config.yaml
n_head: 6
norm_place: "pre"
rope_base: 49500.0
init: "normal"
optimizer: "muon"
doc_mask: true
MLP neurons of a small language model. Each row is named by its layer, matrix (down: output weights) and neuron, and shows model dimensions 128-191. Each number is 128 + 24 x the weight over its row's rms, rounded and kept within 0 to 255.
After each neuron's rows, "fires before" lists the tokens most often just after its 100 highest values on Wikipedia text that the model never trained on.

L5.down102 [130 136 146 112 152 123 113 124  82 116 116 128 130  86 142 148 155 163 127 160 150 130 131 168 140  90 122 162 100 121 177 148 143 114 113 116  73 128  92 100 126 152 114 137 147 135  88 134  99 141 138 142 139 140 131  95 140 141 114 121 145 141 126 121]
fires before: "2", "1"

L5.down433 [144 112 153 113 139 100  78  88 106 130 108 138 135 116 131 108 135 151 140  83 101 134 131 116 115 145 172  83  92  74 142 105 108 129 149 126 117 154 148 101 144 105 141 144 123 136 165 111 119 120 117 120  94 138 116 103 154 131 131 117 106 125 140 107]
fires before: " ", " the", " —"

L8.down182 [103 132 111 110 171 135 125  99  46 127 108 135 113 106 151 152 146 105 130 183 134 153 122 122 166 119 112 130 138 120 152 144 103 121 137 128 154 154  91  93 111 132 144 149 124 100 114 124 139 173 123  81 125 128 159  91 104  95 112  89 100 109 129 145]
fires before: ",", "6", "2", "1", "9", "3"

L3.down729 [124 133 145 162 162 120 117 113 140 107 124  70  93 143 115 117 109  92 112 121 117 142 180 151 131 133 172 115 118 137 160 173 143 142 121 103 103 163 149 132 106 132  87 145 132 115 151 103 177  96 102 123 126 125 123  88 122  93  99 100 121  76 153 139]
fires before: "\n", "The", "-", "A", "In"

L6.down13 [144 106 128  93 133 133 119 125 171 151 131 141 128 160 118 132 165 129 151 101  79 154 132 120 119  91  87 133 102 127 104 134 137 114 133 145 162 119 164 111 102 102 122 144 122 105 117 112 126 105  90 133 153 146 173 172 101  65  78 135 137 144 142  93]
fires before: "-", "\n", "\"", " |"

L8.down734 [137 141 152 111 120 144 102 165  95 106 131  99 136  79 137 125  92 158 151 137 137 136 101 105 133 161 139 168  91 128  93  93 117 181 150 188 130 140 127 121  78 146 139 143 122 113 122 171 119 140 149 152 137 115 115 167 108 112 178  83 125 124 138 111]
fires before: " |", "\n", "1", "2", "4", "8"

L8.down490 [112  98 133  93 115 154  94 110 132  82 129  93  98 106 124 144 126 121 129 128 118 142 130 112 120 150 175 134 130 145 127 126 137 145 191 118 126 116 128 115 122 112 100  59 121 126 143 157 163 130  96 111 118 126 108 142 129 111 164 119 136 113 147 158]
fires before: ":", " in", " by", " on", ".", ","

L10.down358 [ 86 119 127 152 137 133 167 137 136 100 120  89 143 102 104 105 129 135 129 125 122 172 158 110 122 133 145 125 130 140  83 123 131 133 162 143 143 126 135 171  99 112 157  99 154 105 123 147 102 114 163 144 137 119 151 101 145 157 134 108 143 131  99 102]
fires before: "0", "–", ",", "1", "4", "5"

L6.down417 [133  88 138 123 110 123 143 126 139 129  95 116 141 130 114 169 127 126 146 144  99 111 140 121 108  83 142  88 155 174 114 151 123 139 150 106 128 127 126 147 154 104 132 175 135 100 104 172 112 149 129 106 131 126 139 106  93 108  89 106 131 177 133 127]
fires before: " ", "9", "8", ",", " the", "0"

L6.down124 [148 167  91  98 130 141 132 142  74 148 125 103 101 108 116 114 141 122 118  89 160 137 144 173 202 108 135 158 168 111 106 140 148 128  84 133 122 118 112 152 126 155 121 126 118  95 131  85 144 119 128 105 124  87 123 121 121 129 126 126 121 113 102 120]
fires before: " ", " |", "\n", " —", "|", "-"

L3.down747 [ 63 156 142  91 105 143 186 137 116 147 149 144 107 136 139 165 132 138 142 173 111 149 139 144 110 128 126 107 156  91 113  88  88 107 105 111 118 127  96 107 134 137 162  69 152 179 100 136 127 115 188 124  79 130 167 143 100 135 154 136 119  97 105 118]
fires before: " |", ")", " (", "1", "2"

L3.down343 [166 151 122  88 153 146 101 142 112  36 118 109 129 123 148 151 195 132  95 102 138  73 171 134 145 158 125 143 149 137 138 123 138  98 149 190 132 105 106 118 141 151 128  84 104 104 122 101 134 126 106 138 147 115  87 114 156 130 161 123 124 134 135 128]
fires before: "==", "In", "The", "===", "A", "After"

L6.down338 [102  92 151 115 116 166 102 161 125 144 108 148 128 122 147 152  79 127 111 137 144 113 144  98 126 143 143 111 117 123 108 130  96 131 171 145 147 162 114 102 103 156  96 125 134 124  91 139 136 119 129 131 145 131 131 101 115 115 116 153  91 121 158 149]
fires before: "\n", "|", "-", " ", " Record"

L3.down126 [113 144 107 115 144 129 102  94 135 116  79 156 140 152  69 125 124 134 175 133 107 154 126 169 128 143 149 133 130 154 122 147 120 126 128 163 150 134 130  85 107 159  96 175 101 126 110 121 116 100 178  89 133 124 132 141 139 140 132 105 134 154 134  90]
fires before: " ", "9", " that"

L8.down655 [143 149 155 127 111 115 112 151 119 145 115 147 163 141 116 124 129 100 151 139 134  81 130 104 117 107 112 128 108 182 108 155 125 124 141 198 177 127 127 145 161 126 134 147 120  99 128  84 102  96 104 161 136 109  81 140 165 140 126 141  63 135 110 110]
fires before: "1", "2", "3", "0", "5"

L10.down4 [107 142  74 150 109 151 116 151 138 118 118 134 137 167  88 127 174 136 132 112 121 162 143 110 118  98 134  94 131 117 147 154 105 145 114 135  70 152 145 129 146 109 104 176 150 121 143 108  92 156 169 154 112 137 148 102 179 120 163 152  83 146  97  71]
fires before: "9", ":", "6", " June", " February"

L6.down608 [ 76 137 152 124 112 141 149 137  99 127 125 127 133 115 163 108  95 105  93 175 125 172 183 115 122 136 113 142 122 163 127  99 157 122 159 159 150 186 120  98 152 138 118  92 134 152 109 107 164 126 118 110 102  98 152 117 123 111 126 119 138 121 108 131]
fires before: " |", "1", "2", "7", "AL"

L5.down364 [140 134 102 152 105 146 145 114 113 160 135  92 109  98 142 151 132 125 121 131 123 178 121 117 148 157 143 107 123 136 130 158 101 109 145 110 104 162  87 145 155 135 156 147  78 127 104 144 122 138  91  86 161 116 115 143 158 130 139 108 128 126 138 185]
fires before: "0", "1", "2", "9", "3", "8"

L5.down553 [138 105 108 130 150 110 162 139 121 108 126 140 125 147 162 120  93 101 110 162 102 112 108  89 143 136 143 157 113 116 105 136 117 134 100 115 132 118 164  95 163 141 144 105 130 156 172 132 168 164 114 150 176 154 147 131 126 115 130 149  96 110 102  68]
fires before: "0", "8", "1", "6", "5", "4"

L5.down336 [162 192 124 109 168 111 131 106 131 112 128 159 117 120 106 121 167 131 137  90 138 111 188 100 146 127 167 146 105 122 126 131 125 137 142 135  77 103 104  80 115 106  85 137 123 111 148 120 139 149 103 113 113 158  86  98 174  82 140 133 136 116 158 141]
fires before: "==", "In", "The", "A", "\n", "==="

L8.down8 [148 138 142 106 152 109 138 120 115 146 136 134 115 104 105 151 118  97 142 134 120 122 128 141 126 154 128 113 125 163 182 143  77 108 125 131 134 115 155 138 132 141  86  72 144 128 146 143 148 141  74 134 152  76 142 150 144 107 138 126 119 134 157 127]
fires before: "\n", ".", " and", ","

L5.down515 [126 121  85 157  88 149 141  95 138 124 135 110  91 148 116 110 121 157 120 116 175 186 132 175  87 159 164 103 110 102 114 140 138 134 134 122 131 176 140 108 123 125 123 126 104 161 151 121 109 150 110 107  83 103 151 125 170 111 168 134  95  84 132 138]
fires before: "9", "0", "8", " of", " a"

L10.down670 [128 137 132 121 136 123 143 132 170 109 127  94 129 138 172 143 117 131 130 142 156 170 141 122 151 145 147 144 122 132 114  82 112 123 126  68 160 180  92 171 128  88 169 116 135 123 129 101 152 133 109 115  82  98 127 132 121 137  98 140 188 126  98  88]
fires before: "7", "6", "8", "9", " "

L6.down481 [136 109 105 150 144 129 117 113 142 113 116 109 160 117 162 107 138 118 121 147 125 102 102  99 134 110 164 152 110 117 133 105  98 104 176 146 110 154 149 135 129 133  62 112 115 108  85 120 155 114 133 132 112 117 148 134 130 134 116  92 100 142 146 129]
fires before: "1", "0", "9", "3", "4", "8"

L2.down606 [135 163  83 151 105 147 130 158 158  91 141 104 124 131 117 123 167 119  87 129 159 126  94 121 129 136 153 141 120 123 103 136  93  69  87 124 135 126 156 151  83 143 112 154 130 145 114 143 100 160  97 112 120 141 135 115 131 134 154 100 120 144 127 156]
fires before: "9", "0", "6", "1", "5"

L8.down54 [139 142 166 159 158 125 139 116 159  99 207 151 120 122 139 121 144 102 150 121 112 151 108 142 137  83 131 120 165 153 148 133 146  81 137 131 137 114 101 122 168 133 157 128 142 177 106  98 140 133 140 144 131 148 124 108 138 145  93  78 108 112 123 144]
fires before: "0", "1", "br"

L5.down230 [139 114 130  60 174 131 157 171 116 146 113 139 118 114 113 128 117 137 145 143 126  97 119 184  87 114 138 123  82 117 156 128  88 130 151 145 141 120 143 156 165 156 102 167 154 140 122 104  83 125 119 108  98 132  99 126 144 107 115 104 122 137 157  89]
fires before: " to", " as", " for", " in", " by"

L5.down88 [104 120 145 152 113 123 147 176 119 155  98 108 144 109 133 139 131  86 115 121 123 129 160 124 134 123 156 147 133 154  77 106 125 155 147 140 132 157 152 122  91 160 161  81 145 116 150  79 172 130 113  99 126 125  87 121 146  97 145 151 153 161 134  91]
fires before: "1", "2", "3", "4", "6", "8"

L10.down268 [164 140 109 127 126 150 114 109 140 115 111 109 128  97 104  83 121 136 112 132 147 133 157 153 118 150 179 132 120 118 126 180 104 134 140 118 139 113 150 122 103 117 141 127 131  84 119 165 177 128 117 105 119  92 140 125  96 112 127 137 143 155 150 135]
fires before: " of", ".", " in", ",", " that", "s"

L8.down157 [117  91 125 154 160 120 133 142 132 157  96 103  99 141 136 138 169 123 125 120  89  80 141 113 165 131 129 168 152 124 109  95 141 114 134 104 164 151  92 124 115  94 151 149 184 126 114 165 118 106 149  94 110 138 124 107 126 145 149 142 156  93 120 104]
fires before: "0", "1", "9", "3", "4", "2"

L8.down160 [105 148  93 158 134  82 135 156 102  88 117 110 160 115 104 108 119 122 108 125 154 109 123 150 134 137  96 137 152 168  77 123 145 159 148  90 129 148 179 109 137 135 171 150 158  72 169 131 129 119 152 130 145 138 136 160 137 131 128 154  78 142 118 125]
fires before: "5", "0", "2", "9", "6", "8"

L10.down258 [130 113 141 145 116  92 109 131 103 138 145  73 116 166 155 119 124 147 128 151 155 177 151  93 148 129 137 150 118 100 155 127  94 116 147  87 188 126 113 127  96 134  94 124  98 164 119 118 181 137 105 171 102 154 135 113 120 125  87 116 135 119  97 135]
fires before: "\n", "I"

L3.down642 [116  98 175 165 147 126 168 134 127  89 128 112 163 115 153 169 130 112  93 145 131 127 114 150 128 116 139 122 130 121 165 140 133 139 149 121 112 159 131  88 112 154 140 155 127 124 162 106 140 146  92 112 154 146 126 195 161 150 143 120 113 126 105 102]
fires before: "\n", ",", ".", " ", " age"

L8.down520 [ 83 131 118 136 134 123 141 151 155 168 114 131 135 110 100 151 102 129 138 112 116 116 123 180 196 119 146 128 139  88 158  71 126 125 121 120 110  88 111 151  82 138 116 124 127 123  70 141 105 147 170 146  91 156 144 117  92 120 133 130 143 166 157 130]
fires before: ",", " of", " |", " De", " In", " ("

L6.down196 [133 157 118 174 148 136 172 130 110  98 129 116 139 124 110 155 136  98 133 147 141 148 160 140 167 106 128 143 144 116  98 151 105  95 112 159 129 111 129 124 147 133 130 109  81 108 150 142 154 164 122 134 145  65 143 119 112 140 122 130  87  98 143 147]
fires before: "|", "\n", "|---|", "|---|---|---|", " |"

L6.down268 [ 96 147  95 124 148 128 153 139 160 111 166 153 122 178 129 112 145  95 120 112 126 147 152 101 164 134 129 139 161 127 137 114 168 146 135 131  95 109 108 115  92 116 127  86  91 102 105 112 137 118 130 193  82 138 107 122 142 138 149 117 165 109 148 145]
fires before: "0", "2", "1"

L8.down128 [104 105 103 101 136 134 125 171 151 111 123  78 163 102 124 110 147 124 152 134 130 112 112 153 136  94 159 135 172 107 111  90  79 155 139 134 111 109 104 136 116 130  92 153 110 104 105 138 136 114 139 116 139 136  92 171 155 125 130  93 135 118 165 173]
fires before: "0", "1", "3", "4"

L10.down363 [122 111 133 161 151 146 126 111  99 128 142 114 147 116  98 125 139 130 126 164 102 105 136 120 133 115  97 119  82 137 134 168 121  91 140 120 152 135 138 173 139 136 109 159 150 135 144 138 116 133 121 139 114  81 117  91 156 116  93 115 140 150  93  99]
fires before: "0", "2", "8", "4", "6"

L5.down448 [ 77 137 133 125 122  97 115 155 119 168  98 157 122 161  75 140  94 148 147 145  91  41 154 145 129 109 151 145 143 136 111 112 151 129 102 127 153 112 186 162 136 128 115 133 152 143 106 140 131 108 131 113 110  98 116 159 102 128  93 160 148 134 122  93]
fires before: "9", "0", "1", "2", "8", "6"

L6.down565 [118 124  88 152 170 134 114 105 130 175 174 115 119 125 121 113 161 159 142 116 144 114 107 113 112 148 109 104  90 126 128 100 169 140 155 138 117 118 107 101 103 111  93 112 115 166 136 150 141 161 118 125  86 128 101 158 166 130 115 167  91 133 141 129]
fires before: "1", " |", "0", "4", "2", "g"

L8.down80 [143 138 101 112 127 161 130 144 117 143 146 134 126 132 117  81 110 131 134  98  96 153 141 131 144 152 139 149 124 118 113 102 165 102 132  94 172 166  94  80 146 128 132 115 103 100  96 145  99 110 112 143 140 104 120 140 123 132 118 128 119 144 163 148]
fires before: "0"

L8.down487 [147 189 165 129 166 152 104 134 114 146 105 143 130 133  84 147 154 157 165 109 104 170 121 139 158 100 160 121 107 114 138 158 100 111 146 138 119 122 124  82 143 130 100 126 115 128 169 109 134  77 138  75 143 107 148 158 147 136 143 104 119 122 181 148]
fires before: " ", "|", "|---|---|"

L2.down213 [119 158 208 160 103 108 112 157 105 104 144 126 119 132 140 143  92 114 113 121 103 104 108 148 108 146 131 112 114 125 148 164 141 140 135 117 121 149 119 147 153 139 127 120 153 128 110 107 101 115 116 109  85 137 102 140 155 158 133 112 130 150 161 125]
fires before: "\n", "ion"

L3.down628 [173 128  81 140 117 139 124 145 150 180 128 123 130 123 157 171 147 121 120 138 159 159 153 157 159 114  95 102 104 160 109  95 128 135 102  67 134 132  76 123 175 151 134 145 128 117 125 128  86 138  96 162  84 107 125 133 122 149 140 107 135 143 125 114]
fires before: "1", "2", "6", "7", "4", "id"

L10.down240 [164 123 114 110 158 143 142 143 143 113 156 132 134 125 122 128 119 103 104 125 123 110 131 145 195 167 138 141 101 104 100  71 146 119  94 142 138 131 139 111  98 158 138 131 114 126 125 124 145 124 126 155 147 115 134 108 123  81 134 157 119 146 138 181]
fires before: "0", " the", " a", ":", " of"

L3.down188 [118 121 146  84 138 120 143 147 102  96 102 125 101 106 170 124 146  94 148 146 131 123 119 150 114 102 105  96 117 104 138 106 159 110 128 135 118 112 120 139 172 129  92 117 106  68 155 163  96 119  87 125 132 154 113 106 146  95 118 124 122 103 159 137]
fires before: ".", " by", " to", " in", " as"

L10.down627 [154 146 125 119 127 131 138 169 141 137  56 155 121 154 117  88 117  80  94 131 116 149 114 153 115 117 144 105 139 119 117 103 129 130 133 166 137 129 157 137 115 147  87 164 131 144 135 100 132 162 123 148  89 148  92 128 101 131 139 125 133 155 133 144]
fires before: " in", " at", " to", " by", " on"

L6.down527 [108  92 151 115 134 102 119 165 125 125 134 131 138  94 133 143 113 105 107 136  96 163 136 131 167 119 118 143 104 138 161 127 154 140 127 144  79 151 124 141 170 158 134 134 100  99  96 116 142 149 126 132 156 106 113 111 145  93 180 120 113 143 142 170]
fires before: "1", "2", "3", "6"

L5.down494 [125 143  83  87 128 139 120  96 150  98 114 112 104 106  69 152 138 144 154  78 151 158 151 134 131 141 138 117 134 112 123 151 132 125 120 132 118 144  74 115 145 149  82  94 130 121  98 147 151 153  79 135 107  92 109 106 117 103 113 112 118 145 116 116]
fires before: "==", "===", "The", "In", "A", "\n"

L6.down382 [138 158 118 139 131 109 161 110 132 110 106 100 123 113 126 189 186 100 136 163 136 129 111 153 119  93 116 105 120  56 150 129 137 115 175 126 152 129 119 117 153 135 168 112 158  63 117 119 132 132 136 156 101 128 171 191 120 124 179 120 122 115 101 107]
fires before: " ", "0"

L5.down445 [127 123  89 142 113 159 114 140 103 110 100 158 130 129 116 114 174  94 111 152 134 137 146 152  89 109 128 114 118  93 130 136 106  91 148 113  88 129 162 104 112  98 148 129  49 152 144 121 146 134 130 127 124 143 153 106 176 148 147 126 101 112 141 131]
fires before: "2", "1"

L3.down257 [130 122 130  90 149 156  79 110 157  98 142 139 119 180  87 115 139 141 125 125 126 106  80 116 105 128 143 132 137 118 128  95 146 145 165 157 116 111 153 173 118  99 160 119 114 131  65 132 139 128 116  96 126 123 123 135 103 109 100 126 151 144 123 132]
fires before: "1", "0", "2", "3", "5", "4"

L8.down296 [154 117 137 140 138 121 124 132 136 152 155 115 180 131  89 140 147  98  88 111 152 133 133 145 141  84 170  81 137 140 105 112  98 117 103 146 101 109 130 163 110 149 114 156 113 169 110  98 130  91 133 135 133  98 129 113 153 154 160 110 132 117 142 136]
fires before: "1", "0", " the", "2", "3"

L8.down761 [138 140 132 122 136  86 129  87 143 119 138  98 126  90 141 118  99 111 178 123 105 161 137 169 132 100 155 138 132 132 120 150 145 156 149  98 166 129 139  84 132 135 131 149 126 138 138 105 166 152  85 120 148  80 137 141  79 107 160 108 122 162 164 138]
fires before: "7", "6", "8", "9", " Add"

L10.down416 [102 173 100 132  95 178 102 127 154 138  96 130 155 156 126 138 146 133 102 129 130  90 134 115 123 103 120  87 132 135 159 104 135  81 134 162 136 102 109 104 155 118 120  94 176 143 137 106 157  90 173 130 134 138 109  90 138 139 133 113  85 149  90 129]
fires before: "9"

L6.down749 [135 176 105 140 122  89 155  91 149 150 112 133 149 143 101 125 163 130  84  97 133 170 137 159 130 120 147 142  94 126  96 155 119 160 134 144 147 104 164 108 133 111 157 148 117 116 146 130  99 128 126 111 126 160 132 174 131 143 122 158 120 126 109 123]
fires before: "1", "2", "Pre", "present", " of", "5"

L5.down379 [108 168 139  80  95 126  87 167 125 172 142 137  74 117 143 190 153  82 127 126 108 129 110 121 142 118  84 144  92 157 140 127 143 107 153 107 131 125 103 150 149 138 116 110 111 128  62 137 136 120 137 166 143  95 112 108 124 160 125 120 111 137 176 148]
fires before: "===", "=", "==", " ", "|"

L10.down174 [142 114 127 162 153 168  93 143 104 128 117 111 124 117  96 126 155 152 127 127 106 103 138 179 114  79 131  96  90 129 202 118 115 115 134 142 135 141 138  94 147 158 159 103  97 114  95  97 137 137 115 126 137 101 159 132 127 113 146 116 146 143 149 118]
fires before: ",", "2", "0", "})", "3", "1"

L3.down300 [120 130 134 134 115 126  81 118 124 111 121 135  80 183  99 141 134 102 127 109 153 116  95 146  66 180 115 150 100 137 103 135 143 134 132 163 108 126 109 142  85 124 117  89  92 123 133 132 121 151 132 116 146 119 158 123 148 111 174 127 137 147 163 134]
fires before: "===", "==", "=", "|"

L5.down43 [137 135 163 121 105 104 133 134 195 128 148 168 112 129 104 139 113 140 142 102 141 157 118 131 115 122 135 142  98 124 151 136 146 176 150 110  92 147 111 141 132 133 154 166 115  55 109 121  76 132 145 111 118 110 143 154 183 102 187 110 102 153 149  95]
fires before: " ", "\n"

L5.down655 [ 85 145 174 138 122 149 128 130  98 120 137  89 123  94  94 142 131 105 132 125 132 135 154 126 161  93 162 115 111 113 157 136 111 135 145 148 107 123 102 158 126 149 130 133 139  89 124 154  92 145 126 115 131 156 144 115  93 162 193 142 178 151  96 140]
fires before: "9", "0", "2", "1", " was", " |"

L2.down274 [218  89 133 103 159 122 150  88 145  91 123 130 160 131 127 116 131 154  90 106 134 137  96  97 147  98 138 133 108 123 130 101 133 155 165 129 128 144 102 141 119 115 160 165 125 125 122 126 150 118 112 108 117 154 137  75 148 110 105 126 158 113  85 109]
fires before: " ", " /", " June", "h", " in", " May"

L3.down421 [134 104 187 101  83 127  96 139 114  89 126  78  89 134 138 131 153 108 135 133 115  91 120 131 141 141 129 145 102 132 114 131 141  98 138 163 147  91 109 143 141 100  98 110 150  83 127 113 123 135 111 124 136 120 112 126 127 134 157 131 146 152 124 158]
fires before: "===", "==", "|", "=", "2", "\""

L8.down328 [124 139 140 157 105  88 124 124  71 162 139 127 145 137 111 124 110 111 135 147  96 100 136 179  97 130 114 112 140 127 100 155 105 160 135 118 129  98 116 123 118 148 108 146  95 152 115 133 114 135 121 109 117 151 159 137 136 131 103  97 124 123 101 110]
fires before: "8", "7", "9", " of"

L5.down707 [126 132 108 120 128 128  83  77 132 135 112 143 147 134 136 133 154 163 143  82 122 130 138 117 129 123 125 145 122 144 163 136 155 126 126 130 119 122  83 159 164 150  88 129 149 108 122 145 174 160 136 177 135 104 124  80 151 114 143 132 118 122 113 118]
fires before: "\n", "The", "-", "===", "In"

L5.down693 [128 166  96  65 169 139 107 166  99 159 126 142 118 121 113  96 157 120 129 131 140 103 125 145 200 127 125 117 127 109 143 136 134  54 144 140 147 125 138 108 122 149 169 135 120 135 137 123 144 165 103 147 118 149 100 106 112 127 172 108  96 126 155 139]
fires before: " |", "1", "2", ".", "3"

L5.down313 [158  86 130 101 165 100 122 125  89 131  94 153 170 116 122 132 164 163 148 132 167 122 110  82 160 123 139  95 157 108 155  86 130 124 156 164 122 138 135 131 136  89 180 128 123 112  97 118 106 134 118 128 112 143 117 129 139 112 120  90 114 121 140  93]
fires before: " ", "2", " $"

L8.down685 [113  87 151 139  83 115 170  85  91 124 131 147 110 112 120 141 121  86 151 132 133  93 151 156 121 179 179  82  94 128 139 149 159  88 118 131 142 128  76 145 145 169 130 121  99 131 109 123 156 110 144 140  80 172  88 154 177  99 142 131 141  87 106 126]
fires before: "4", "5", "6", "\n", "7", "3"

L2.down149 [ 80 134 133 135 110  85 100 135 115 163 158  89 152 113 117 130  98 143 145 145 162 135 142 125 116 142 101 127 121 103 169  97 126 157 106 134 127  98 137 154 178 149 139 107  86 145 132 146 147 123 151  78 110 133 158 145 107  99  99 170 106 131 115  87]
fires before: " |", "0", "4", "1", "5", "9"

L8.down725 [140  77 119 144 135 187 143 117 144 141 106 142 109 124 160 140 140 150  93 130 114  98 123 142 182 154 126 132 101  98 115 130 146 138 120  81 148 121 134 105 156 118 117 117 129 158 169 188 123 164  85 122 126  92 109 120 121 106 131  91 131 104  96 126]
fires before: " |", ".", "9", "0", "2", "8"

L6.down391 [132 148  92 123 110 114 164 142 145 106 150 103 151 107 134 138 127 108 114 141 110 130 107 128 153  85 110 165 108 147 109 142 165 112  70 123 148 156 121 126 140  89 109 142 140 140 117  84  94 129 171 167 130 157 130 127 132 109 134 124 121  84 112 148]
fires before: "0", "1", "5", "3", "4", "8"

L6.down40 [126  80 169 132 200 117 123 144 127 129  99 172 159 137 134 136  79 144 117 128 149 123 106 104 118 125 127  82 151 106  83 118 148 131 131 116 120  95 153 179 148 144 149 141 121 125 147 109 157 108 105  96 153 108 116 150  89 162 157 136 126 116 147 127]
fires before: " ", ",", " |"

L10.down488 [144 126 122 138 108 129 110 173 129 139 115 112 129 155 134 117 159 120 124 162 110 101 136 148 121 135 112 122  76 129 146 128 116 138 118 135  87 137  85 131 128 206 165 102 118 138 118 131 158 104 119 148  77  94 122 159 155 111 120 127 112 131 145 117]
fires before: " |", "0", "1", " the", "2"

L8.down264 [119  82 150  96 111  94 122 135 132 169 141 133 115  84  97 127 120 144 114  93 116 145 164 128  99 102 155 141 109 119 111 155 150  90 100 149 121 104 165 122 131 119 107  92 113 155 136 101 102  85 129 138 142 127 120 135 134 125 120  98 155 142 156 149]
fires before: "\n", "---|---|---|---|", "-"

L10.down332 [151 147 166 147 137  92 151 130 155 117 118 106 149  95 155 139 167 125 176 141 111 124 131 113  82 144 192 142 166 136 103 105 164 149 140  91 116 119 103 138  99 106 132 146 170 119 132 127 156 148  61 109 116 141 121 130 143 109 110 131 110  82 118 150]
fires before: "7", "8", "6", "9", "er"

L8.down758 [170 144 172 126 127 141 175 102 131 142 107 112 111  91 118 138 102  76 119  90 131 105  98 183 134 124 183 151 127 100 136 147 134 102 142 126 192 169 140 128 136 127 126 120 132  92 112 123 154 127 110  97 116 161 142 175  94 144 111 137 155 140  71 108]
fires before: "0", "1", "2"

L8.down581 [ 92 126 114 106 145 119 127 167 127 114 152 113 129 112 133 104 138 121 133 136 147 130  82 153 130 121 182 147 128 143 119  89 110 111 118 121 118 118  89 116 151  89  99 138 112 120  92 115 145 124 120 105 134 159 156 114 131 110 152 114 143 148 124 127]
fires before: " |", "1", "3", "0", "2", " the"

L6.down150 [119 107 153 138 140 117 104 154 119 139 131 119 123  79  99 119 136 146 116 116 103 143 112 116 177 123 114 102 107 121 154 100 156 133 137 138 134 103 135  91 141 139 163 134 168 127 148 135 128 163  93 160 114 151  95 144 135 179 111 158  81 139 172 115]
fires before: " ", " −", " +", "1", " |"

L10.down619 [102 152 137 136 129  92 156 163 166  99 137 107 142 154 130 114 125 136 117 131 121 103  78 117 124 103 175 123 150 144 126 129 158 101  88 122 118 142 120 134 154 131 131 115 203 132 146 159 133 126 130 164 121 172 139 110 115 142 162  90 130 135 113 130]
fires before: "9", "0"

L10.down507 [109 140 134 120 168  81 159 126 161 114 124 161 133 120 127 111  95  84 121  70 117 114 121 141 100 143 115 155 150 112 146 135 161 134 109 148 130  98 124 128  96 131 135  99 129  95 117  96 127 141 120 143  91 119 151 168 148 111 128 149 102  98 139 170]
fires before: "0", "1"